config = dict(
    num_hidden_layers=9,
    hidden_size=320,
    num_key_value_heads=1,
    init_std_down=0.0,
    train_tokens=466200000,
)
MLP neurons of a small language model. Each row is named by its layer, matrix (up: input weights; down: output weights) and neuron, and shows model dimensions 80-175. Each number is 128 + 32 x the weight over its row's rms, rounded and kept within 0 to 255. Numbers have three digits each.
Before each neuron's rows, "fires on" lists the tokens most often at its 100 highest values on Wikipedia text that the model never trained on. A number after a token or word is its count.

fires on: " de" 42, "e" 18, "ne" 6, " des" 6, "res" 4, "de" 4
L2.up150:084116113097115167151113149179183111139096078142076147132077089143161145118144163034101142196125154101155120138088143120185115104143133108191142157072132100112093152169129165119123128111088085088125144124103098183114083113210105142128089082104084108196097140183138140126170072132096117121
L2.down150:138118177045080102153125123095131100092082119160119101145159076159094108144131129082114124109140104129116093115039130109148090089169055093089129148138201180149153129154136096128112116129131187108096128138152132176134161179119191110155167108092096094118136144125150068097187232130109127120

fires on: "c" 18, "T" 11, "St" 10, "t" 9, " inst" 8, " Const" 6
L5.up105:157102113156189099174104124160078175192105202135145119136104125090131164087081182102073149104118148154123104062146140119110115147132120118099134132117123137099144181109099141146153149114105138052148203076139107107126098146108185080120080184134145171114157101189132100136130147173138157087
L5.down105:197125066102124089119069094165073105132150158124131199083127150136138158093117125134138130089099128136126098115110169132053076018092152101065125111156121153146105137110082181119143159084129086132173120138105171133080137151148128124098121170162103145098182138129125139075104123137140137070

fires on: " at" 20, "yl" 13, " At" 9, " is" 8, " to" 5
L5.up288:119100107126097107164060175045164124145066113177136140091195128107143153179141105143124118142139123117082161080114150137117072125120071106088115117146108126185154148102149134158131105129069130189142127100111176105134128141158130139105166169083088119194112131132141090125109092112084088085
L5.down288:134140083125107100090145161110036121115204120079117144154087120152123122089135122116145141134102152148124121173118108109105176088069203176141154145133131143113108107173067140136131107139162111128128128065149104152154138127119123094106076141129140132129113110142110125195140142108148103147

fires on: "|" 36, "van" 8, "c" 6, "chn" 4, "nes" 4
L2.up1027:161082121160128148130170108115127149140133157149179145127198123131061107141135147156150129081140183133120154105061127149134145166155139132170148096138121088131138154119176112120061090177101074104129095128105155189087154141153132151151135110186106126173102097098053116156126083142150196127
L2.down1027:170142108167098132155138143130131156175178131175133066067098155148118119128104172167140105064109125143126204138173192115069119092089125154169215143130106081116127119132119122167143093179134155152064130120134126133128149096151113112130147127160141136180110134169127156141124082059180192127

fires on: "l" 37, "k" 9, "ls" 5
L2.up916:153140119161075133123155136121094147147139152133141158169155121147164111153120128142111144189194076141141080104116140094184155145092078121106129134148123139128121148093103110083170106130131116115107197092171130122130067189121085180155151166167146169109073124176205099103147139159143147162
L2.down916:093087147179095129116208079167053105075118120165199156103125171096192165150089120102121151109175167145104095170132113178092091096116099134065116041119125093130131177154118112135180112088127123121174135076087132147133094113139171149078122126159097145163127126063095177141128133118157121124

fires on: "le" 10, "nes" 10, " des" 9, "es" 8, "min" 8, "ges" 5
L2.up1203:088153103135142103147153178111175138112111103100112203138111101149163104116131094167100103109111122116100160146140192123083160154084069174140156151151115176123121106182174119152169105141154155153169134135162067153071023153203110139127132147066105128140067103145065148144126093130143102164
L2.down1203:150159126061125123101149141133135124142108130200120131107148139094098131117124201102208097148157101090191144085078129061160148135119134082140083125126166146155112120120065171109127177102092101135107076129104142140156140080156086090116159045146084116096145134076164111064064138140122050116

fires on: "d" 23, " to" 13, " for" 8, " left" 7, " as" 5, "ss" 4
L2.up738:072122135104110149122139040109136092133204148141102112140103178151116047100158131138096162113151099110094096093106156199118155113144160154178114140156139170162158148152173109122124115119127137206102175114123122154131165081130129071121094164158098162100132159164165135090075086141136129123
L2.down738:144106170167106075125098165153143072150099116164058140149135145118149121109075081106097135150138119065103072176078093127136091124084085067196104128084092063161166128097114165130091137182085104108078145126156147165199145130097112123125180137085103113118152103095135086113141178082144126146

fires on: "." 64, "D" 10, "H" 5, "I" 4
L2.up1145:164143171165136101056122135101173171155121135116122120101130142179104147141106122155180160086138116111142101147074120127168115100101122148111181099184114137159118155171102134117093107160060127121058077110124155139063106163133114143149168122042152122120163074164089164130141194103104084147
L2.down1145:082182133126126111113144132137134123143119084113151126147153111171104161140139138089070158159084078138161146108187131100122127182139115087141141107146154085186113093134158116150121101153100141157127149119084146132135138164133080049115151125173116096195155116114149108091093112092153137154

fires on: " Ni" 18, "na" 12, "ba" 12, "ta" 11, "la" 8, "ata" 5
L5.up206:084162107120177141150131160161107085160187104186155125188155143099124156170149128110101148185203072119112162155127180100139149131110111097099162081102132116122046148118056103114138140112144143089080153078128141107166079208124167106110140173130101110155100082102124139153140080114175166146
L5.down206:143094096145165160124180083154139110144168073158041140113113124100101131061189118119122119104133077134135128177120142191146104106141109131180182138146104140198191126118114143110132117141187106110109095095146119107126164082139161138158092093120102152120153081131134092117079112087162114112

fires on: " well" 17, " him" 12, " himself" 6, "d" 5, " title" 5, "name" 5
L5.up319:108123136095132091129166120130102146127134132152125189123092172136098128124159090164103159144188113144158094104177103145166212078129147099137167162133118156138131141072110145064148109113108104048154088054165096103159177141123106139239201107094122109162112131112143093187102124118128136110
L5.down319:158141100091117153167161105179133153101070138170111117199132098097129110163145165152122175080154127098121109129126110068138179155112149118132157087144126139122189105095166162096117115102111134153112128111097120094166116166120104172109105107123124134130142130169090121131128143126164118093

fires on: "." 19, "in" 13, "ie" 11, "y" 6, "n" 5, "=" 4
L5.up886:139105129087120128142137178159159157175177123102151135151148100177074117152158136161148122068094115111139128111117086076166156140140106103117092094165130098138090126168183141066117084090095073196114154103143161100159123134045106047124107151173125103136203107124122122134207103188111156063
L5.down886:008101122176191181088167079143085182122175065138110145083133122105169178104118111143162082187114150144074140117153151107112115064102187123105181158113182070171142120102076190120146195139152155107175122159126128140170113147141106133128153116136119109119105120117141101166114121106186103104

fires on: "d" 17, "ed" 17, "nd" 5, " raised" 5, "der" 4, "'" 4
L2.up256:121158098128105157160103169126102132122137077110068163141122105125155077093144116087103098144153128108112145138138153208137123130150134120118111121115126118156135176129121151114106123149094123094154158116173011172145112112100094110120193101112125127147142089135108218137112171113099161125
L2.down256:112138123157172102143124137187084147153136174168098089125117091149172135148183128216146110158139100149129126133101057159192122157127113120102157091149135154120147065147110192173143141129131135182164122155150141156129105160173126123130104187163113105208093151099087098147119115140131172151

fires on: "stan" 17, "ang" 15, "rin" 9, "an" 5, "men" 4
L2.up1163:145129172173156135140101197147157109124078067118157124084137137161080124123125132150149097113088101103173144037097157110125075153157113154213140137119093163143107140152150054150091132150111094068149081152120117157064139138139118142139116139081123129073095167130144095133120156177095154148
L2.down1163:092098111164160087073139104162120065113138208117160139139173097167133104146128119120160124187107135163182090110106062143168162143071123126144104132113176126130131153150111181189117096141106104086083090151151125087150156131124094149139175118120138110200143161156134115109128088112045120160

fires on: " o" 22, "=" 18, "-" 16, " Ja" 5, " |" 4
L5.up214:199122153136138155121116109081136111100034126145142165165180157144084116139142146093157119136119158140132089116176182098093146165166143121157134133099095144108164121155147152067138157126095162075089151144137131136121175095128150104148166132063103100128049107153133118147155155097137126087
L5.down214:114123173130088124150170072102068082131143117103144171108132191129110129132080129124093127134123140125170135161128133114123172113131155147098105104087092159201173071155131115148113113142101153108128066086165162107122139138105105177120085101101089186149203107161130124179070148115119109066

fires on: " both" 16, " that" 15, "za" 8, "r" 7, "que" 4, "ini" 4
L5.up1130:166105131104145141162155154149140156117087133172102140141048186110129172083115093150151112103131127088117152113146095100136145107114107139206125129120079137146140142120209119073071136133123094130207192160108086125144186189120095091118111178147103094159144167099160123184108127138101123128
L5.down1130:133112162110127142135071110082114116122089126167102113103162126163126167099116127101152130115113149160065135105115111114103135072109142136191119157124065134136107204173136073111151138193115139197173204113096154102168164136077185148128198128106081135120164130134171180180066161084137111174

fires on: "a" 20, "o" 14, " A" 8, " one" 5, "1" 4
L5.up705:112139136177162136150213062084113150101151143210122091150159140113135088153079172099086092107174071119111152144164134129168147145179161083045056120145119126131128120132104147107169138151156137082121187171144191110108173077124182068125086151121137097140089198063190162166147125089162075151
L5.down705:212130161060128038166133140096077141150162104097090159100098128162165101210205118050101081148146121131112161138166138087102194151100153128120137171095203146163171160118127178122169116127129127094139113133116176161175076112111108082174132093180160082135072138144127130127109109100138058064

fires on: "\n\n" 25, " 6" 9, " player" 9, "et" 5, " February" 5, "m" 4
L5.up1135:117164162085109160096105093087105097151125142057108163130102117121118170108133189131160153129094124130110165106143062106133131095153147106112103115109145157091151156133090143096149129077160144168134157110161091159146096160083158119172072121081068140180175173179148150187134114181178106111
L5.down1135:097149108160144222127110111111111074117164165088117187114121132107157118121149123156142173125047123140150047205101141171083190123135095105081118087145106095103055189131143173143147136166116159131123087155173161128102134156169154141093143101123112100138123140159156117092138156155148078145

fires on: "e" 32, " de" 19, " US" 8, " CA" 5, " CC" 5, "o" 4
L5.up191:157099135139128189144107146160129153144100095124162142105192104118172095176125167124154106119149138093138140166082169084157169100148147059084122158139110039144160186172068156082151144134152138102166093167149137109144108108134194171096114117152090122143120159183150166136143158099119056147
L5.down191:120186103094151114186140100130140145095184106121123076088118106116108109197158111096122061104126142071122175152104108164150131166170113073116120092121104115168073095178140131123112101114064156113128097105075103116124146140082128108140141158117114102104117126141113103143160118152088122059

fires on: " and" 58, " named" 14
L5.up328:121130126126102122146141099114145141183125079103127151110107150125136150091061087171201064134174086146067090114176141168111114071075120117131085157158115119148128113132138167106137162213101131128130087173117112164161104098123127109156082085181122138129113119110150139113149123109123126132
L5.down328:128146128140108120112133219112116111122096152147068120189114113130131095136138114115104109127146096092181121068144158139155142115166144160146104165112251139165102137133094128128130116106188112203112127134138147082074096118178107145138186205162151078104162099121106099085141170167157146135

fires on: " |" 39, " more" 9, " of" 6, "en" 4, " be" 4
L5.up516:102136087213150125147095082075101083051121157136189182151107114113152115202138127150161193083091172184119108165102100157137108139136145161059158181144159154102141188066140147106122069150143131152123081161181120124142120130147134125167078158121117127133086155125078122092149138065125093118
L5.down516:146183111132082144167130145172086096146140114080156146137144123130099133074153094142143096099128125108108130137165149048146155081161035114154151153132097106116063099128142134180152194142121041079153174169090150100102131109124126137140180115120140113162119161126175156147147120105088148100

fires on: "ti" 38, "de" 12, "n" 6, "adi" 5, "ad" 5, "ef" 4
L2.up195:109170130182125179079108168106165110129132114116087136146145137137117109186065086142123152201164110190141090078133153138134147108172191075146053148138111094138127165129078161174158146092105109091141143088111194137110118099113131161123144068234173093159152119134167146172121169137145139114
L2.down195:147022157138101103183080122141113095078097183111108115115160116097154118124163098147092155091125113122188113178098140139147091107081119117132182125112183148155111157139174130139117136112072126133108170084151100111174133130116131100129201083071094217118122125142143203113073159173137151110

fires on: "r" 27, " and" 8, "w" 6, "ger" 5, "k" 5
L2.up174:104161110185172087149104130113159095144156158141113091139124167098134099134146170092161138166114147120075161069137139091093127168117136120102123166105121116133101078090143123195112109133140119164123132112084163204092159167119138179221136113120105154115169185109121119150197107143116079108
L2.down174:130131161090181176099104078109110140121130123118119158148132205129123143148144123159108141098133076120164057192101171137087132163114124160098111111136117153165103107122112136090155131094126127136157129138136166139131117119133152093069202094169127126111097102123091111088111116147099116134

fires on: "," 73, " of" 10, " by" 4
L5.up718:153104141091138121129139165123147159115012113084146155131104134151091194081100102085162118110085082145103138138127163106201123108069108121137172156137132166117069150205115143122133163137120147147130093128161133092131091096132129115119153085161118143077142107145127134085119154115185175137
L5.down718:100104134100117168145157126176125098152166090153156134198189142152110116189151110184085123130141129087155120126134136175095122126113172136114153142126114167126111098066119149121148165118108129172170166146132093093074137156145137169093195134040141118178133146154191083123103094132159139108

fires on: "s" 23, "ies" 9, " times" 8, " while" 6, " elements" 5, " positions" 4
L2.up312:089094104219138191110112138189153089101086148142151141112139113080128145164100166140135176159083154099052148075120101091119153109090085133109079150163148175096137106091090115095099114157134146146147096177096213172127125133132220117133114146102104148113122124118146086098126147090104113101
L2.down312:172094066114114112186125149117111109115129094154093117121052129108138149128116155138115144126115147166158088117132133101121132195138155086125108147094173083185100110158158156135150149100085122126152145181130091128160107145151113140141110088079159134112108125151129146173089089143185142093

fires on: "it" 17, "rib" 13, "et" 9, "ng" 9, "ort" 6, "ed" 6
L2.up47:128139176180101138158150127114158144116119133155105150137166153113085099117109145111195136165089129156104125132144108074133178141120141117132092107102162171137140137119149142102048110080145126223016163140094107114108143146142196129114114086155111215101137099105115110119125159130119086128
L2.down47:137195105141132138130125194120075121183136146082085100137142133116128110145148149125191094089112159095081134087128098131135096093100145100120176130169150101171201166112135158135150113162137128104158092191143094135128185189161106147126129143175157175127090080134150126093120089118158140151

fires on: " |" 38, "ed" 6, "les" 5, " ratio" 5, " Grade" 4
L2.up772:132194124153154126126136115111090207125169046083060091139118163151053122120099123103192153158081190131080175120108119223162172124101146155133104132073196088092106137191131153094148090080137159196108102157149170178124126144181140083153111133114127134120159110127160154125156076091124168162
L2.down772:069050096118164121152119131198156114167152150160126161115149086151118175148081113091104081051116098127154035068110157137141147159165083155127112140124104110138159089134058160204162157137139133172106162127109117124113142168169115082114121129145086128154120068096126117095093104131163102151

fires on: " m" 24, "t" 19, " f" 13, " Tak" 6, "c" 6, "ut" 5
L5.up443:066165160170172125145143102164166157131189143137177198123183111175183132134112168081094121169067091085138125115164065161180134071112184107127180163123133121099097143170137151130143139166089148089164135099140157114182078132173182145163121125100137102138116128150122155126094109166140104125
L5.down443:132110104109053120160077113098135141173112140134181194123122109129151120169096104134141168126140093112112139132069182129158085126108146164138113095076085165132142162098109164100165085164117086145143117151091096140124087163096100084162126094118158145120167126151105163117075113091115137113

fires on: "is" 23, "'" 18, "re" 7, "ce" 6, "ule" 4, "k" 4
L2.up176:062104125163142077108109122108150128131121180124111205174102095160082148098158157139144042161102139106143163178194138140083141152140107117147118130128144109147084106164110166109152149105133130153152195147184085110086106149121074135147101100080171140125085109105100145142167170152061183165
L2.down176:131143142159136133139222121128133106153134121154149124146121115090167103096158136097079141109092123093160141084162123128169127134171117117136167124124125164155178134165136105199098117181142132155079082161147147085105088106127110071158149161151134130107049141176176123134148080160227136149

fires on: " of" 15, "=" 12, "vi" 8, "t" 6, "ho" 6, "st" 6
L2.up787:139173147123133133124120050170077154075103071091161143131178170142139136112108096142122137116080157158108165157129145178160124161090117076041098113135121153103077156149119131150109144111108163126067167167070136144103181114077129135130101143135139130106090133182153156130153100145167148165
L2.down787:084100144119129123145144116136138092180168126152138097139146125100134127152104069129182129144135119095159136110163083106098121125198055137183138214073149110114105098080110180121075091174139165129121146136105093086116083185143104185123111085164155183194114138150118131129104144157099150073

fires on: "O" 16, " of" 15, " world" 9, "B" 7, "ch" 5
L2.up85:151148161122167111141123115182066133088051177152132128096082146097061137121142109056146093166123140053113193137074131110111141147173076122182097134108126117100170073148108165092091128097140135124144121110146145159114080130133145114116142123125129126118104098066145115086146187130141139138
L2.down85:158116081132103094129112174106129122109098145143181131155088123153211110152110108158150104153120115131152065156155155100148100064130177148102208146082116129126101101128147077131079093175114141120170159152123177111146159108086141123113165085117095200160143111202146150156064091096129113176

fires on: "'" 49, "/" 13
L5.up256:186104116130084148147113156164139162160064158146134127156113081160106166110176045105114100116128151136111113162127109150132143144173084089122164159099141113155095107131158131118069133151088138206110147124101125110169092112127101134148074112095080159094080105089117116115176085101150052113
L5.down256:078122132091135140098013161156075144124135155152126115192081103151134135116135121155094105049135122109122139132131115172099145178039089186092144133107097141105130120095123095133128202132075135132113173183163151109083142147148164170122124145097166201172116099128155149083105116166091152122

fires on: " and" 21, " of" 14, "ss" 7, " on" 6, "ine" 6
L2.up569:131106123111094156192142170094132089095133081150100148129102088034127164104092138134175099136122138184083183121118103105092139125107206171145115102105154150122137152180143139073090100102147117161111150110112174119170144112125129140097073115106152125108190122159112184120132212136158114122
L2.down569:063101083147096181141119103163119145159150147119159128160158109199156086150096116183094146124144160149121123072089192156182090151198138098146142134123197103092119125170094160164129076120137158129168144134096155149110097118113106147137183088135155122119118139142148146159052143119117147152

fires on: "r" 18, "po" 17, "st" 8, "." 5, " bra" 4, "and" 4
L2.up106:128151091128108192134164112165191086139125132114131162155103175116168156120107141126128169120145126078162093102069127118114163075174154110133155103168124187127055103119130124207128111140112159143109198114129129144112123138174135119141126129101184103158124139111107109152145151107157069184
L2.down106:134129130080157137107128146102095147102147095134135142130114161107191142125162108113185102098135141108113104173112119066038065156119058104107154082153145134098113117079157126122114105099104148124097092148101159164160086111123161143217153100128116125135106085112142127119122106185130135125

fires on: "ba" 10, "d" 10, "y" 9, "ata" 9, "This" 8, "de" 7
L2.up767:129108106144107124165130214128116096172113128072190150160143063120172140155126137193089064160197155088157150117121141155165084092163093093128155100115127092153158079063129106122185094153127133120142166171181147119150086132140116108100131126096188166155137212114091145117127126107172150164
L2.down767:079162062072149167156093114134125096141094072163110153104142180106120145093080107121124062120155150114089150171133122149112100102150079125148128134187040083124085144156098118075183123055127114173139129096168092162126131146110098086148125144151154171144124102112168115120089147131132099094

fires on: "." 45, "c" 4, " well" 4
L5.up396:097100190146132124103100154157168107126135119081079126102133151146144152121167138192107176110139112086138082106105148167145157151127106083093116164169148124103094122102078118129130140173136098130138168111116121115124170120071051119146153134153117117136147109111126146116122177113108133140
L5.down396:116144139115113101136097065167156134158163080186141106125137126152152119117122144214116086134109156175123114115157104100147153140147133140164081109089131150122196096158194098130064103121086123109108102132122136092126165115095084084144109117110172113174126074181105121109155120100108169117

fires on: "que" 15, " d" 15, "se" 11, "h" 7, "re" 6, "′" 6
L2.up192:131113153152161162139096149080077153136105100110113127123065078156151138112101145145133102125117096071134155105195141168101176177143157113170175092082109093135114137121157146081090105150196055143164088121165097151132148156151157143101114133070133091142131122158120149154133050139078117151
L2.down192:116088140116120103134133152136169096161121169127119117179222169157128128168132096110117079095157145146143103148123133109118104165109093067103153163062120151171086105164124149163061151070178126170158186101160134145110139081092108089194066146152091125133083136121146168130110186139103152185

fires on: " one" 23, "one" 9, "han" 6, " second" 6, " each" 6, " boy" 5
L2.up280:099122144105107090174110134115093152113167130063093124170142108153163147152154097102160091185153174105063175142085131138121155143116123069136129167073137147139121084087109115090147133151067155147156130194122137191144115114099158093157134173077104148096153208106163075156114119133141167144
L2.down280:148114154115126125169188132101172192124148151146066181115116163176158083146105116132063112118114092095069108102110096112154074155142102112114154168144119094149175137142107161129108114186126117092155112133110157082182100136111178175171100152097117111120145127130155094117152153152136103147

fires on: " of" 49, " from" 19, ":" 7, " With" 6
L5.up744:154097161108116148131094137117174163129070093199144150163112172103114160128141150144142094078134091109106165098181112140157149106188108101150116162156102099145046121112149147183069130154126082107106075111117112098136146164151091147121094140119115137073120089138128098112121113119135130133
L5.down744:150104153115079155087118093149079145125142113134127101095078100106147057121104168151137119113150143130149143157105099122199123121131109160155121087124140192050076100082118085144166114071161108140108107149105104102127109087088095145120152154209104090156078097186146162109160120153160177063

fires on: " |" 77, "|" 21
L2.up1068:112148156136139132162119119119140215131114183158154148090151137118124115140113176159197187115087116115078114106103129161131141109134110158182183050118146088138152122125181143105166099108102079108101114178154135097131075179139124091084113135160092138166067135072109074127198137136130198109
L2.down1068:175133135139165144109162125160185192168140170109107134129131113129112072167052104164181136112111110171172122091139118109167094126157125080090176123144123115187112130124168100113125121149116117147170125137164145124124115175142134081104157123141111123123098162156108067139130166117116085185

fires on: "an" 19, "g" 18, "ang" 10, "i" 6
L5.up1199:124144171158129163130100138134104107136106134135165086134162088120140104148166160167149188148136070126111162082123087140100127130130116121142104130138145131129036155089131138194185096132075090124122201122113147124147143133115125176145161074079097108085148103111131136178113125147193129146
L5.down1199:102087134140173144128206137123099156132156104185172166116130117103119104068128128095109140149075075096187109130101118138141149091129124158141129071133155134168079071105113137156111063106143095126128162142144138150074084142188130187160137122165154069206154103075129139112072104167146067133

fires on: "s" 52, "pp" 10, "rib" 9, "it" 5
L2.up727:093118114102107158114138145149121139142170170119084129135174055124093140142121152148144107197112144111103106109120142174127109132089092130121072182078167088157131090092045145113131157150125137154110181128098087133160142101147162144124122127125137114130148095127141134104149134110112111090
L2.down727:152115153139098159133138096155102115142108122139139158097100135125105137138159099094129137141211137113130089142090148075118167149141119122096117110113110140117093097149138162157131146128065132104123097185097107205058156058130135169105115114096114152067118128139146149173147138113144192116

fires on: "°" 33, "=" 9, "et" 8, "iv" 7, "at" 5, "it" 5
L2.up7:098095089146160116080123133153104140131137080117075134159154127099118144089116111115139114182127167134126074119148170102148128209154153178150139135091197115118107131098191156108126153154149155177113160099105148145153074154131116075099106176158084147154115177141136114103110149159104131133
L2.down7:105152148175176171112088137169135150120113145119065093094183109119146165063166085181186173129153121086150157090117171117129122104103108093088111065101058085137149176138109166120169146169147101129104076131135082188084093139159188080122108164168120101107191104176108066105169148132101163153

fires on: "–" 36, "season" 10, " |" 7, "chan" 6, "ora" 4
L5.up502:128103102150104161141141129130119115118110103071085169094086145101104110151117127106112174100193147086084088143146134127061190144164158128087177135125118133170113130136096116129070083193137097131085176087036159136164142150084130134123119242121131141135095153130145080120171118123101127132
L5.down502:174138132140096097173106089125100105121136105188112155095156143043210127142114111070120133126100091136087129155114124147081143134162087148172164149114127148206129107129123133150170093060134089086104138098118111098117125101117093179129067137142161077164104159112078108143129152128127157171

fires on: " \"" 29, "," 25, " the" 9, "ca" 5, "M" 4
L5.up790:116071154179171114160072137052123172153160118119152058167128143077097150137102130101121084041167189090117121148131142087087155153072170177104108172110138081111169139159147157135099151130145137129102118206159168113109108171119158164109146077135117169165155128164091186146180065088144143157
L5.down790:148136120154118128084072134100126123162123132156111162155178107108135134134188144143140165134114054125168134071066113082153090154083111136072119091131140144137080083095173129096093101152105075146140125090101091160133131141154083120142143101110237098128071106126125147201172135146085075184

fires on: "0" 19, "ly" 10, "4" 8, "1" 6, " 0" 6, " it" 6
L5.up848:133137137083155149113127109071081176115133139155140149078162131155145135087083092129125156080167111138095111116144178188122130133137103147140155064095125178094186141141103157094126160165058121200144072110110133107125146155142131105119147136130148125114150099150111194155148104077149161134
L5.down848:105134126111144132153109165162182112141077095112146141112179161143151060106096100073138156142154132147102162089093072141116142110141143065097126072126114149107105100092135064117145135101137111090077154130168143131109152098112178104053125106067138146164081144157138106158090165147151149186

fires on: " more" 55, "=" 32
L5.up1149:083154158150182187166146112118092094042169172154102103116087125147172161115120148132169156149132100156104096121118098102143175130139132151117150142154136174096126132124144174102147162111133101057110102151069094129138182094132135139151082129095140100127065158148116195140111083080126154116
L5.down1149:126093078112154098108146132143096149123097048113115179110215122157131090147143151121097147058134113103121117105088175133096145173105087107143145110110159187127142107214122148167135132179139154178155139105162169134176069086125172128120149107136126112106091082095129101136197169117111144115

fires on: "th" 16, "dom" 13, " of" 8, "k" 6, "l" 6, "f" 5
L2.up253:149188121114102147111132095104121092167159122120184199200108111118109107127086087133127146147132147082170130136126119130160150149152148102130142125150157115114103102112157125170135147123137167125141098191118156105125115159111127110117142126104163124162085136077139105154152151159166121177
L2.down253:157078098131072162131108088169069158082119166156056135089132146113154130176097162107085139123117104141115152162097120164135143104088116157074087161152108128157193102145111109179097169103027140103132143127114070159114107118143097101144121166185109149113165163144120125117147134137148140097

fires on: " years" 20, " days" 14, " minutes" 8, " year" 7, "ua" 6, "year" 6
L2.up244:084195124126161155135106096160144103125095150066174135186159084149076055126176192086177134141209128193188183126173126139109123146138109108192123160082108160125099104169138112098137159182182111131146171138121098093170102117111118118134119105084137095127116161144122100171120156122077148135
L2.down244:153120082137144142186105147092162150108180126105073145176109150094070066122122053161092193073154150084100096171103138147164211188159157128147188059128095065121147122100111134117099095170197156145140112152140116137147153132150119121100092170166102144083155096131112142095113181134140128092

fires on: "on" 24, "il" 14, "en" 11, "id" 6, "con" 4, "our" 4
L2.up148:124109194099151135087138122127152124132184115082102142087144088090145143121121172116125115160107182219097106163119191147155143159063175152136148158126117120074082104088135142102152122079100163079112116115082140109157107132144193129114096124114143163116139148109097123137092179106138118129
L2.down148:118118109162101122156119154071146129202128106142150110129169104157136131120143061088168088152127122120148159111101139121123125108115115105085122100133154137157138085133162143165119129137098120080179122143160070131084092110081111134107091144103107143091141160102179109173215062148134164176

fires on: " years" 26, " year" 10, " am" 9, "30" 5, " came" 4
L5.up195:093106114129202181155157167129097155137127095076106111117174136140165065138137098094104134170153183131118160096119126147135177167103089074182132175105080154115111129083099133155160160083198114095101108122165000096159080118082171156095092150142136195118169119094161163167126151060069130118
L5.down195:113114156112107137136166124114086180109160132097142118063113099159118098150132147124109118084139138128087120126176113117119134152136118178200152108076106070080199135184090165164116151167064086191162069125129153155120170130115130168137118066136145105076141122138116105165176091105137098110

fires on: " and" 43, "," 31, " as" 4, "ly" 4
L5.up669:175168147153090109145121128146109130111085115125121092156165136104151112112171072196136163144128098171094101159177150075129139101140194090105065152139160158123117152137083152137140164173078079105155136152075112095127173113083134130161173121208161102234120155089130124147135142078137131147
L5.down669:097147070174091135085175120081134145190092099136169173081123155138138103111161154080102178167131121130143200151154117143149127062128119136180142156126249136154127132161125109102139117067155161108095112122129137116102112197163099121132131119072109120146156117126099115085077091152120034159

fires on: " and" 64, ":" 24, " from" 4
L5.up1087:146141105111096156155140101077152084144119123170125171190096130124084187129150133145123109154162067107107152192123149148177099145134140088186118165096151140175144075131110100119072111159115045171139144158110119087111186122139134100096125142139168139099152135128099136058113062121138119085
L5.down1087:083095158148130114155170158131128100146089152089144134128148163109148046138163098081138129101104138130117077130105093128126215082094111124157147071125255114197103110143094104151161122138076143129140104144115110076120130117154117146137154115125105147167118130146143148099114131163107173051

fires on: "'" 34, " |" 30, "omot" 5
L2.up832:081101135105138090104172105123130197120103132158093091135104149130139095167113102106114128141130115049102116150152097138134080106103151113111082120083147109120078167093094111133098088187100132180148127146151099098169111133146091150091126098120154169114107093125136129108103159151142116094
L2.down832:150102095157131098111112087181119105142093114188139111114102151144165134139085106112118095087117098152148164134161129142183153144146074089107123148163120187190164144137072133153145084160119169107138124070089098125159091142087140121191094135158129142155135202057118089153105111154131161134

fires on: " to" 18, "," 18, " not" 15, " as" 7, " the" 5, " no" 5
L5.up347:154119099170131128114143154129116110113167131080154116172104142156107138084121080119175120102109133057194071102099077165127092169130107128123155180123129154164131155132131167187165182185130161136087118153155085127139128104134116110124148152131121144166178094074186174164094060192089140128
L5.down347:195074110162132167162069109171109168151136138067156145097092166137124158077143112175109124147154163076122103160035169146148145107108077171149165134125112110190163103146176149092087133114068096157173144134139103184122075062092098124130097101155089162145166136125060051079098159102142120075

fires on: "=" 19, "-" 14, " following" 11, "ap" 6
L2.up1109:179124131169076194171080119101129090123085133151090094140147155104119119133180187082162131088184145128133085130172108112127182112171108161043103140200168145143092165104151141079141113106113090139167152087077103096108152120142200065102117144141124196098114186064116065136181171108145145119
L2.down1109:098093128164189086150166096191178110156115102181209157179106119177181140115097109140153148094156110101116107112165059135095152173112156125143132151079113201122131148107129117150156145159087143145110118160160131115110131080115149192169146079117111077128101133153142131146095120160191148129

fires on: " p" 38, "M" 7, "." 6, "sc" 5, " b" 4
L5.up772:151138191109116102132094115115197097098126159121110062067084149181143141140098193130182117136119112095069164128156129104199136186104118103180109147115130181092120182160151108109125172089147108152179093131154133094129127098134121116162139115152096125117092087137102179169114160133063113129
L5.down772:126077126156135083154085158161057147112131104148126154114211163120202111121158099148175177165171151135118112115102171129129074196161119172132179168184107116116153137121129117162156124135082067139154129121122062167193080132134155099115212139121172140113099138105155118061131172147105148160

fires on: "gu" 20, "st" 12, "h" 10, "rd" 6, "ns" 6
L2.up552:184133140112106137132127120083169156116157095105153119133117098102124171111160116075160132104104103162187128126127162152124138111110174086109180123138132179211136092104150101166124109147089139203141114165123101118144150157147132128039070125104171162073126146130116129103081156102199102147
L2.down552:125149159076215150168180109143118099116120133036152060145156203151180146100143152133138106080132121142112194050136125136145167115124127142102092114171095106122127161101092120089081111141055132147159186188140151103135128124111072200101158169043107121138129163148167130184122123116122176146